Weights of a small transformer language model: width 384, LayerNorm before each block.
MLP neurons of a small language model. Each row is named by its layer, matrix (down: output weights) and neuron, and shows model dimensions 0-127. Each number is 200 + 40 x the weight over its row's rms, rounded and kept within 0 to 999.
A block is one neuron, or neurons of one layer that tend to fire together. After each block is what it responds to, as a language model described it from the Wikipedia text at the highest values.

L3.down284,158,281,218,236,192,130,176,253,83,230,192,185,248,191,172,174,144,173,134,183,162,190,187,282,208,187,195,161,245,175,176,223,120,176,265,125,170,195,233,290,190,229,170,175,223,221,192,196,233,244,273,229,228,185,185,254,271,150,185,143,226,163,281,265,256,211,283,145,200,169,198,152,261,313,264,180,220,216,199,224,198,210,227,184,182,178,176,249,176,231,258,210,151,203,208,199,235,207,199,208,193,248,220,187,236,188,209,109,252,187,177,224,229,250,260,137,265,156,203,172,178,203,190,213,181,264,178,209
L3.down370,176,274,154,109,225,205,153,183,179,221,235,165,256,236,215,187,154,251,218,165,137,175,135,209,182,243,187,162,230,215,193,299,143,189,239,233,147,191,114,186,127,228,180,185,220,198,233,152,231,178,158,137,143,115,197,179,228,203,218,166,181,166,199,276,199,222,160,181,188,244,250,232,271,246,271,216,154,60,136,185,200,244,220,165,194,179,166,232,156,155,224,239,258,169,170,199,237,202,250,216,198,219,192,177,182,214,205,187,220,148,113,166,167,216,184,243,305,240,210,236,226,114,212,178,191,235,239,159
L3.down719,184,234,255,164,204,154,206,196,150,201,98,138,280,126,149,186,143,241,274,191,162,207,223,313,245,224,197,222,236,185,190,235,143,259,227,154,184,197,236,198,109,202,216,134,226,213,212,212,167,204,94,192,226,218,239,270,178,216,208,166,215,186,226,274,285,246,146,223,229,188,212,204,213,260,229,166,251,126,257,207,169,265,207,200,186,176,220,202,188,144,182,192,194,219,202,183,181,202,216,195,205,214,196,145,199,227,257,193,235,186,209,261,170,201,154,193,161,179,231,249,160,154,213,158,183,214,185,112
L3.down1209,183,187,180,122,148,187,173,183,121,274,184,136,258,222,254,192,169,164,188,191,146,207,133,269,219,206,176,207,235,191,192,236,192,198,219,198,168,192,232,163,162,201,171,145,187,203,218,190,116,239,211,208,161,205,178,253,300,279,134,169,196,234,211,295,224,214,178,229,175,216,211,171,161,250,250,188,203,164,206,199,229,236,199,233,242,220,215,196,209,225,258,232,219,217,163,274,182,167,213,190,118,198,215,142,215,263,221,190,212,142,244,206,210,252,201,254,151,216,210,242,210,151,184,242,157,282,244,263
Responds to: Pre-verb infinitive/modal slot. Tokens just before a bare verb, mainly infinitive "to" after verbs like had, needed, decided, continued, plus modals (would, can, will).

L3.down506,170,173,218,204,249,182,192,183,179,261,242,161,273,223,151,243,152,153,148,240,230,177,235,203,233,113,197,273,160,236,202,199,203,136,246,230,169,291,155,167,178,174,187,228,162,169,226,147,280,105,169,177,254,195,135,221,173,185,209,242,115,250,182,167,238,232,196,241,87,123,196,185,258,278,193,190,181,191,213,120,205,201,172,176,201,171,217,134,180,220,179,254,175,171,225,164,217,262,224,249,191,162,239,223,238,199,232,232,263,171,193,127,234,217,215,148,216,173,202,199,223,182,198,258,235,155,274,181
L3.down655,220,258,201,233,193,183,165,249,65,169,225,183,216,228,202,191,185,243,214,210,172,159,185,218,166,119,244,174,166,177,251,258,205,187,197,161,197,276,189,190,195,204,238,197,211,184,279,248,222,186,189,121,157,254,192,228,231,226,217,180,155,215,134,196,188,208,227,246,162,213,230,151,228,187,191,236,124,256,236,155,218,212,178,174,277,203,215,247,156,247,212,166,232,242,226,205,217,245,128,138,173,160,193,172,248,287,193,196,131,163,197,157,124,249,230,171,196,197,179,208,196,191,202,214,157,212,272,239
L3.down790,227,243,228,207,177,261,254,203,219,276,223,148,207,265,202,196,233,168,185,137,223,139,135,138,227,177,220,153,194,168,146,187,233,229,232,208,201,255,119,203,159,231,225,107,158,136,173,238,216,224,258,192,285,247,188,144,105,207,220,223,198,222,280,229,245,224,195,231,205,171,182,221,166,186,160,258,205,213,132,190,250,222,187,177,136,191,218,162,172,213,215,308,212,246,253,207,268,240,248,215,219,200,192,255,193,142,244,181,197,219,271,160,204,174,200,183,233,182,254,142,196,240,164,178,231,191,246,193
L3.down1321,231,216,214,139,208,230,192,232,99,176,157,176,222,264,135,203,161,194,210,182,190,233,145,274,206,178,269,223,197,233,187,196,212,152,219,156,157,283,219,173,143,190,258,136,283,100,190,271,229,164,201,245,214,191,258,130,204,229,264,188,210,223,189,291,187,221,275,163,187,224,132,248,183,212,171,228,236,225,253,204,150,230,187,192,118,230,207,232,219,237,269,256,157,168,218,185,222,216,198,176,262,216,193,141,203,211,160,200,172,214,219,212,181,205,228,181,260,181,182,236,220,238,177,227,235,195,201,178
Responds to: Mid-sentence adverbs and connectives. Adverbs and clause links opening a modifier or clause mid-sentence, often after a comma, and or a noun, such as commonly, only, while.

L5.down210,273,208,214,302,206,180,191,203,279,203,163,183,226,230,153,234,189,109,180,264,211,238,235,204,193,155,200,176,148,197,264,223,172,188,180,138,205,238,196,176,133,194,210,135,253,132,312,256,194,169,156,224,191,232,223,200,147,179,225,215,203,172,208,207,224,255,148,193,234,178,204,211,184,184,189,185,244,134,179,189,211,193,191,172,151,190,243,200,269,192,232,132,156,172,235,223,200,232,247,184,197,89,171,146,216,188,165,219,136,208,265,233,207,194,184,164,230,165,206,244,210,201,203,244,129,202,178,187
L5.down259,227,145,219,182,178,177,172,206,158,192,260,174,132,243,161,240,163,239,221,187,182,205,214,244,133,242,238,242,188,213,248,207,162,164,238,265,184,188,141,211,214,187,157,72,164,162,183,214,201,203,190,240,208,162,194,187,167,176,210,130,203,116,252,211,122,255,191,247,174,130,167,213,278,107,238,215,219,254,234,165,195,171,229,270,229,169,214,162,246,208,137,244,129,238,264,201,204,165,231,204,239,173,189,189,185,182,237,227,219,250,183,213,259,220,201,210,148,222,230,279,195,120,162,210,216,127,264,163
Responds to: Main verb after subject. Forms of be and have (was, is, are, were, has) right after a sentence's subject noun phrase, often a named entity: "Round Trip was", "WLRA was".

L5.down791,209,207,199,191,92,172,210,169,92,245,132,161,217,101,227,177,241,256,239,287,135,217,165,254,221,165,211,190,299,182,206,245,159,241,192,259,162,166,217,207,207,291,171,84,230,182,228,159,131,200,173,204,184,260,151,204,303,233,221,213,215,193,160,199,244,281,205,230,155,224,192,266,213,231,250,235,251,179,159,179,140,252,180,274,233,299,229,226,197,157,189,169,186,200,200,162,152,247,272,209,175,249,219,163,191,233,141,152,174,167,234,202,207,287,171,202,235,147,218,184,224,163,205,166,236,242,245,207
L5.down1108,127,201,217,168,189,228,137,145,195,324,228,167,213,235,241,217,213,256,194,229,192,237,190,208,290,223,174,227,210,215,235,173,209,178,198,204,203,178,208,215,241,250,167,0,250,215,134,204,127,259,109,139,125,189,183,230,184,208,180,198,169,176,179,243,222,234,203,199,164,227,187,176,243,222,229,204,180,121,182,228,205,236,259,226,206,195,242,196,171,172,169,219,173,243,223,176,213,228,196,198,164,248,155,176,272,271,240,225,159,136,226,214,203,234,143,233,198,201,185,251,209,182,145,191,200,224,186,194
Responds to: Pre-verb auxiliaries and infinitive "to". Tokens right before a main verb: infinitive "to", modals (would, may, can, will), and "not"/"also"/"only" after them, as in forced to stay, did not win.

L2.down735,198,205,249,219,182,225,176,113,233,161,270,169,242,208,222,165,181,203,216,184,117,229,117,243,188,138,233,183,233,279,183,212,246,160,210,171,188,143,126,240,228,244,168,195,217,188,222,147,146,174,175,218,167,173,172,249,207,170,171,185,249,122,222,240,187,257,263,193,223,180,162,262,152,169,237,191,256,228,200,241,180,235,199,139,226,222,183,249,152,208,293,230,154,220,208,260,180,245,181,215,157,233,233,185,249,223,166,219,301,223,204,279,198,181,193,202,235,242,256,212,174,204,203,181,167,205,210,304
L2.down860,220,200,160,183,177,166,151,194,116,211,179,195,287,185,214,200,136,236,173,151,147,210,153,294,213,226,185,183,229,212,201,282,231,240,178,258,179,244,151,150,226,271,250,112,258,187,122,196,99,222,167,197,226,193,184,254,317,200,177,183,280,167,228,287,239,177,232,218,237,160,148,201,176,205,261,233,176,171,199,228,156,193,214,199,243,237,194,215,205,217,259,196,196,169,128,229,154,160,150,188,160,184,206,236,187,248,214,282,205,188,166,168,202,261,154,226,224,164,239,217,241,173,145,198,233,243,208,194
L2.down982,185,230,201,129,98,243,208,248,202,237,179,164,129,241,229,186,218,172,148,163,227,158,218,137,170,210,221,172,171,202,241,232,232,192,270,212,219,216,237,196,173,193,151,132,220,132,246,188,228,231,152,251,233,282,210,205,179,187,239,238,284,162,268,111,224,199,190,164,226,159,248,258,203,73,252,203,184,153,247,134,173,191,200,242,125,153,252,172,238,175,145,248,106,189,166,214,193,160,235,233,213,208,268,271,223,178,159,145,156,225,235,216,168,192,177,182,222,211,159,194,164,260,171,186,174,238,214,188
L2.down1066,208,254,159,196,229,240,217,258,254,182,189,162,118,204,234,224,201,175,223,239,195,265,125,183,178,168,220,211,159,165,237,151,243,161,229,253,190,179,179,166,180,197,258,221,174,206,162,256,135,192,162,208,217,194,243,134,124,198,145,108,279,237,127,210,179,160,217,217,215,269,239,150,148,133,222,217,164,213,200,202,180,192,154,244,233,198,152,197,301,157,151,236,166,205,183,234,261,171,173,179,181,154,283,164,193,225,194,209,189,245,195,235,212,258,193,181,212,172,201,243,223,168,172,194,200,168,206,157
L2.down1148,176,231,206,170,247,192,160,144,203,210,158,214,180,234,159,223,242,143,193,220,204,211,177,197,200,232,213,247,207,144,188,224,247,245,246,206,180,213,208,198,212,282,235,188,163,187,180,187,209,173,177,260,206,263,150,245,138,210,194,182,198,224,239,133,202,225,199,172,140,185,196,149,232,225,213,195,192,177,168,238,181,218,171,166,158,224,265,168,171,236,232,196,203,85,232,276,223,257,240,152,175,301,159,163,279,167,220,297,242,242,177,243,212,205,187,229,146,216,168,239,148,147,263,273,266,205,251,199
L2.down1159,188,227,215,156,213,196,215,198,144,206,165,147,206,131,152,212,122,231,224,283,159,198,243,268,176,224,156,235,172,182,207,299,197,208,166,214,195,242,166,141,180,241,217,147,257,205,162,212,141,206,142,251,230,158,266,254,198,203,252,152,158,167,217,215,135,171,230,209,171,174,228,236,202,194,225,169,245,185,182,152,180,220,191,159,203,208,149,209,152,202,214,219,164,201,241,263,224,204,240,255,208,196,182,178,206,264,280,223,208,214,221,197,167,200,180,226,256,165,198,270,182,147,234,144,266,296,222,209
L2.down1184,144,148,208,176,230,141,188,196,76,205,198,184,195,255,201,200,150,222,202,112,199,189,201,304,233,176,225,256,192,234,191,252,79,178,225,287,196,168,174,210,179,170,231,239,173,174,238,125,174,270,196,229,213,181,182,315,205,300,105,175,202,244,220,206,217,206,213,197,215,172,183,192,291,203,236,237,162,206,218,175,195,225,221,214,304,237,189,182,240,182,180,215,178,193,264,223,150,212,211,309,254,182,133,241,210,190,184,165,206,219,198,194,175,196,154,243,199,184,249,214,199,201,174,134,126,246,171,211
L2.down1233,209,198,272,162,183,192,165,180,177,95,219,181,244,262,204,241,194,187,174,116,191,166,166,157,152,203,260,125,142,244,223,137,206,216,233,267,215,199,184,242,195,261,158,208,129,313,214,179,166,203,210,192,197,213,198,263,215,186,247,192,206,106,276,189,160,231,185,202,196,185,238,257,128,237,146,183,204,190,173,163,161,250,209,168,152,222,139,149,194,198,183,179,218,166,236,211,218,158,252,185,214,144,235,151,221,244,207,191,179,209,199,178,243,227,232,149,310,186,216,261,171,213,267,182,220,220,194,97
Responds to: Verb-phrase auxiliaries and to. Auxiliaries, modals, copulas and infinitival to that come right before a main verb, such as could (not), will be, decided to.

L2.down258,164,199,172,146,118,190,143,202,121,192,197,150,174,230,166,129,169,149,209,190,187,243,252,170,263,298,184,229,157,228,201,207,185,209,205,159,266,192,153,200,151,225,175,294,197,229,206,183,176,130,187,274,224,249,215,139,186,197,190,276,258,197,194,180,162,205,170,148,226,182,225,155,218,176,197,233,152,183,200,213,164,195,196,195,258,198,229,156,257,182,196,175,229,215,238,258,223,194,223,150,219,184,173,170,121,184,164,225,207,201,179,186,282,156,198,211,188,146,228,233,203,223,241,168,221,216,238,266
L2.down418,262,186,188,188,192,125,249,152,217,250,235,197,211,201,138,124,229,220,137,208,232,204,207,250,219,243,209,196,205,255,202,202,176,200,301,203,188,173,185,195,237,207,198,223,241,240,183,236,207,151,201,197,170,202,188,243,121,221,181,198,182,223,242,172,268,156,124,264,169,195,291,254,201,180,219,213,181,156,171,197,190,259,180,214,189,221,194,151,166,202,228,191,233,252,212,172,271,217,189,261,263,113,170,204,178,215,200,263,220,226,214,200,132,182,226,216,212,209,156,176,147,191,117,217,205,156,193,268
L2.down491,233,219,178,198,182,194,232,166,182,193,221,211,203,185,202,144,204,178,238,198,187,187,205,207,175,208,174,261,237,226,175,230,199,228,194,218,310,184,212,152,197,157,134,292,280,218,161,252,164,191,215,215,193,178,206,180,244,234,129,203,203,167,225,156,221,188,210,162,161,154,204,240,196,256,148,241,143,184,189,227,104,206,245,279,119,155,199,282,223,192,171,237,214,225,171,124,227,162,187,191,246,253,188,160,240,227,216,188,200,146,216,259,123,203,178,222,231,212,199,212,195,162,195,163,201,251,227,188
L2.down674,185,192,120,131,202,257,165,238,278,304,191,267,214,202,211,228,82,242,202,199,210,252,244,206,191,166,141,176,178,188,296,213,257,226,248,199,149,289,151,126,193,251,139,217,232,190,231,213,205,129,218,184,188,162,215,217,204,241,178,263,187,180,201,227,227,274,140,200,262,115,190,224,183,193,250,182,176,148,202,189,210,186,192,223,195,178,168,149,228,153,214,186,218,156,172,220,199,152,235,147,196,191,303,213,192,211,165,224,245,194,137,226,244,229,209,151,218,170,267,220,274,205,170,211,215,178,144,186
L2.down857,228,275,228,189,268,135,211,153,172,193,94,161,167,202,209,247,162,231,283,188,328,202,238,212,234,184,54,183,152,221,161,209,236,148,174,174,224,154,161,237,139,178,263,211,198,188,141,171,209,143,243,237,190,213,219,214,155,234,215,162,198,167,274,125,170,243,217,208,187,154,153,209,285,152,175,270,242,194,159,201,203,149,204,211,172,162,127,169,237,143,233,141,139,184,185,189,197,180,237,217,249,177,176,182,180,220,189,229,233,233,179,104,155,170,224,184,202,241,231,206,226,195,228,181,186,219,201,210
L2.down1039,164,209,182,166,249,150,129,232,183,195,137,194,199,194,238,174,256,172,175,161,197,235,265,172,192,207,232,251,261,240,235,179,224,160,208,174,129,191,239,200,175,173,159,227,222,243,207,190,202,197,137,194,181,158,177,230,168,130,158,115,240,187,128,226,231,214,219,105,140,210,235,249,215,218,221,238,211,235,158,238,149,115,209,161,156,211,146,215,182,213,213,148,189,171,278,172,226,201,184,202,207,211,180,188,225,195,200,164,173,192,216,181,165,194,230,202,232,231,212,254,166,143,162,219,198,147,254,195
L2.down1183,227,281,195,270,188,177,214,168,273,242,272,205,204,225,186,127,197,211,200,267,205,216,188,160,161,208,197,182,202,207,196,176,152,231,171,142,176,285,204,195,145,184,200,309,187,207,255,225,183,118,146,212,234,202,244,191,244,163,149,141,208,140,219,178,154,265,224,215,235,134,210,268,218,193,183,309,180,180,167,197,241,205,142,211,148,210,244,159,158,246,247,220,185,207,238,188,142,174,232,213,264,176,163,194,244,150,80,163,96,220,239,255,268,153,190,176,208,216,201,232,135,223,198,126,223,200,192,178
L2.down1208,197,254,211,200,149,98,141,237,196,217,237,226,175,200,175,157,270,119,193,152,195,224,197,249,223,185,134,191,214,131,179,134,206,242,196,188,212,185,257,178,141,179,192,179,249,191,172,190,217,230,263,277,210,248,253,148,285,158,177,173,229,133,202,137,159,218,265,159,229,279,170,176,149,187,204,177,201,196,162,180,162,161,242,173,177,170,186,256,237,257,208,208,154,192,228,202,228,195,178,269,228,270,225,189,193,200,238,150,201,216,269,271,156,220,236,238,223,149,211,172,213,216,198,229,195,177,242,170
Responds to: Indefinite article / initial A. The article "a" after prepositions or verbs (through a coup, with a record), plus capital initial letters starting headings or words (Astra, Audience, Pittsburgh).

L5.down83,205,154,217,195,217,157,219,208,168,222,200,188,240,128,174,207,197,145,161,192,245,220,180,303,238,214,184,203,263,246,205,222,244,234,153,277,286,180,190,270,221,204,267,200,190,228,212,205,203,162,175,259,149,165,180,186,237,169,302,226,268,278,210,160,183,241,302,204,200,224,133,202,225,227,160,215,205,173,191,222,160,207,183,224,200,188,225,161,227,194,183,172,228,194,235,212,245,205,217,181,219,119,180,182,152,147,179,213,242,224,156,200,176,185,127,234,212,214,123,162,231,262,102,143,156,217,252,124
L5.down896,134,196,226,197,173,183,234,185,223,222,226,211,182,245,207,249,247,178,155,170,158,244,114,171,196,171,230,133,136,182,197,153,166,188,221,146,206,206,187,242,257,202,220,198,178,155,238,190,224,194,205,182,191,93,136,109,182,78,239,167,195,201,159,218,203,176,184,198,159,177,245,179,152,188,241,178,185,182,132,186,175,171,211,175,145,177,172,143,173,212,250,204,181,272,194,127,217,184,155,216,151,199,170,179,157,219,205,278,163,148,231,209,224,59,194,227,105,238,249,241,222,129,222,214,230,209,208,203
Responds to: Indefinite article "a". The article a starting a noun phrase after verbs and prepositions (led a force, file a Form), also in titles (I Care a Lot).

L3.down228,244,120,239,191,207,172,189,160,261,188,186,210,185,155,238,251,251,146,234,159,165,166,256,220,287,331,201,216,144,231,217,268,188,185,220,160,232,160,228,182,189,193,244,106,282,256,201,190,207,168,132,200,154,223,179,153,182,252,233,261,220,220,232,194,201,164,184,143,196,277,189,152,182,159,187,233,194,180,189,190,219,208,120,265,166,187,194,156,236,172,160,200,216,243,181,198,218,216,193,211,164,151,190,201,182,223,147,226,217,177,273,205,199,174,201,211,208,153,222,262,185,207,213,176,197,237,231,235
L3.down272,162,202,200,179,169,124,214,178,201,252,261,169,197,179,190,216,236,163,166,227,216,195,238,241,170,154,164,251,186,227,213,228,135,189,173,162,200,184,251,218,172,191,180,156,156,194,236,149,261,168,248,229,199,191,185,263,260,168,261,219,155,207,208,216,136,210,290,137,204,210,157,173,193,254,223,215,227,220,134,195,172,105,224,202,192,165,252,231,194,226,217,198,233,241,136,175,253,239,173,159,192,192,192,188,205,249,221,141,200,174,211,294,279,154,205,294,172,219,226,223,113,230,190,224,212,168,148,172
L3.down1259,207,176,130,162,169,232,161,161,218,207,246,242,213,165,248,170,139,169,144,216,207,201,192,156,154,221,173,149,285,199,210,238,185,247,222,184,161,177,187,181,190,181,178,277,174,230,188,163,192,244,162,182,262,134,211,105,171,162,270,325,182,237,156,193,196,211,166,185,251,134,256,168,296,220,179,280,226,160,166,130,112,153,171,211,211,187,228,163,248,219,211,185,206,202,164,174,244,157,72,213,237,205,193,172,202,148,241,209,148,228,222,228,200,194,230,248,217,167,240,163,143,242,194,176,135,195,236,220
L3.down1281,221,245,221,185,211,100,218,182,205,246,171,151,205,140,168,200,172,187,207,215,188,248,248,182,259,245,140,154,133,156,197,234,249,261,201,241,225,204,255,186,165,278,248,101,185,187,177,243,235,294,198,292,171,123,212,121,194,190,253,197,217,180,228,180,192,250,192,194,199,241,226,267,178,194,167,218,258,222,172,165,172,132,178,291,169,135,192,169,284,129,140,174,184,221,297,197,217,215,148,203,218,101,199,254,104,139,204,214,263,147,254,194,187,187,240,228,238,218,165,218,273,216,204,204,216,258,173,192
Responds to: Indefinite article "a". The indefinite article a or A opening a new noun phrase, often after a date, comma or preposition: "On 25 March 2018, a", "by a", "released a".

L2.down47,232,219,224,223,256,160,188,200,255,220,213,215,96,231,197,189,180,259,182,204,153,212,277,138,201,203,192,213,193,274,214,255,172,174,201,206,101,226,182,211,261,212,230,205,148,121,175,149,207,259,169,233,215,180,201,227,188,239,131,188,189,145,158,138,251,192,128,163,183,223,202,152,222,269,157,192,247,183,219,175,192,217,181,138,254,162,185,244,220,225,239,106,217,175,206,199,209,177,220,246,230,238,232,258,328,209,208,217,220,223,203,220,277,229,232,121,230,211,223,154,143,196,106,165,179,193,184,192
L2.down69,185,205,196,165,172,218,261,127,143,146,239,178,195,271,270,259,191,169,243,151,264,140,91,210,268,227,158,198,269,190,176,230,126,215,208,204,187,248,235,182,238,252,194,152,258,193,175,247,178,110,207,225,229,223,241,153,219,236,247,138,258,112,191,224,171,210,174,187,214,289,256,200,171,190,164,169,182,223,178,254,259,130,246,184,221,272,184,269,147,136,125,265,150,154,261,137,214,198,177,168,269,163,217,191,217,188,131,219,151,240,191,248,184,239,211,207,176,207,236,157,159,210,191,201,218,202,148,136
L2.down100,152,232,157,256,234,225,152,179,160,179,196,172,149,183,273,186,226,183,219,198,204,288,208,181,132,254,159,201,169,254,194,215,229,243,198,286,132,181,231,75,245,170,205,272,144,165,218,170,235,188,236,218,258,268,222,192,219,221,183,148,229,210,244,193,184,184,208,192,153,228,172,205,154,164,174,144,189,193,162,241,262,132,147,234,239,196,222,180,171,177,152,240,205,195,285,203,247,176,241,242,193,237,235,253,173,133,137,224,241,121,219,207,191,214,152,204,263,129,197,232,235,225,287,189,258,267,219,106
L2.down248,131,219,185,190,250,193,278,196,137,191,196,178,95,193,209,241,221,177,212,191,241,182,174,170,198,247,249,198,205,200,174,198,185,154,229,144,165,195,201,178,167,200,216,229,219,173,236,306,288,239,230,201,203,229,129,151,202,197,212,132,112,168,154,127,210,192,248,187,215,209,250,220,192,192,303,255,239,134,212,201,194,185,195,239,202,207,162,279,204,193,244,185,254,138,191,171,245,190,167,201,223,207,206,178,175,263,142,263,178,157,190,173,235,188,220,225,265,237,226,245,196,246,239,243,257,155,211,191
L2.down461,192,205,163,220,201,249,152,201,223,260,132,174,218,189,215,175,177,177,176,119,165,219,225,174,208,242,159,207,192,149,173,221,176,209,152,185,230,161,221,181,205,228,101,56,174,169,205,175,172,217,158,242,265,250,186,174,221,179,209,216,209,217,212,142,207,149,115,175,179,221,225,183,233,171,211,213,112,196,186,254,226,143,193,276,198,220,238,195,112,169,214,176,191,169,168,216,209,300,229,174,231,181,209,146,208,164,179,195,209,216,200,200,235,179,249,185,165,200,167,193,177,175,258,206,269,197,243,198
L2.down566,172,204,157,189,244,198,241,183,261,199,185,214,126,202,231,138,236,188,241,193,162,194,324,222,313,107,151,176,147,213,305,192,189,256,230,179,152,105,214,224,224,220,251,317,198,225,247,258,226,141,143,183,127,289,125,177,180,186,171,120,181,251,211,216,220,187,172,220,231,211,208,197,161,243,213,157,125,217,177,186,176,266,221,171,254,210,198,228,188,147,204,183,167,177,243,242,248,230,186,175,245,283,281,253,176,204,250,219,198,200,156,199,249,218,183,193,229,154,224,249,177,141,175,185,192,179,159,196
L2.down794,213,153,230,197,192,249,181,174,145,219,176,233,208,196,179,177,219,194,197,112,227,210,232,238,240,205,234,218,170,262,177,188,175,183,279,186,145,186,208,266,157,205,184,170,162,131,267,232,164,183,201,261,192,219,201,104,217,239,243,199,205,197,224,225,183,257,221,129,198,188,251,220,239,146,199,178,177,230,225,200,222,278,139,143,209,201,196,210,186,228,128,184,181,233,162,134,277,242,169,255,248,169,165,227,189,162,230,146,186,217,194,146,216,230,183,184,232,185,237,192,180,187,210,220,210,199,209,88
L2.down1167,246,239,193,186,152,145,184,201,174,270,169,126,217,193,168,104,203,202,212,121,285,196,212,190,133,245,202,225,270,210,212,249,170,231,220,213,226,154,111,258,177,191,197,199,131,210,213,204,108,248,186,188,194,193,255,263,203,202,207,168,207,268,222,177,185,184,194,222,197,181,205,229,219,258,176,178,113,248,151,162,242,114,181,186,212,181,224,223,168,155,155,219,233,213,216,267,253,226,181,183,241,277,131,205,167,206,221,146,171,248,221,157,141,187,116,210,192,259,204,247,178,206,199,222,198,146,193,178
Responds to: Source-relation prepositions. Prepositions and linking words that introduce a source, basis or composition, mostly on after based, plus from, by, of (adapted from, characterized by, consists of).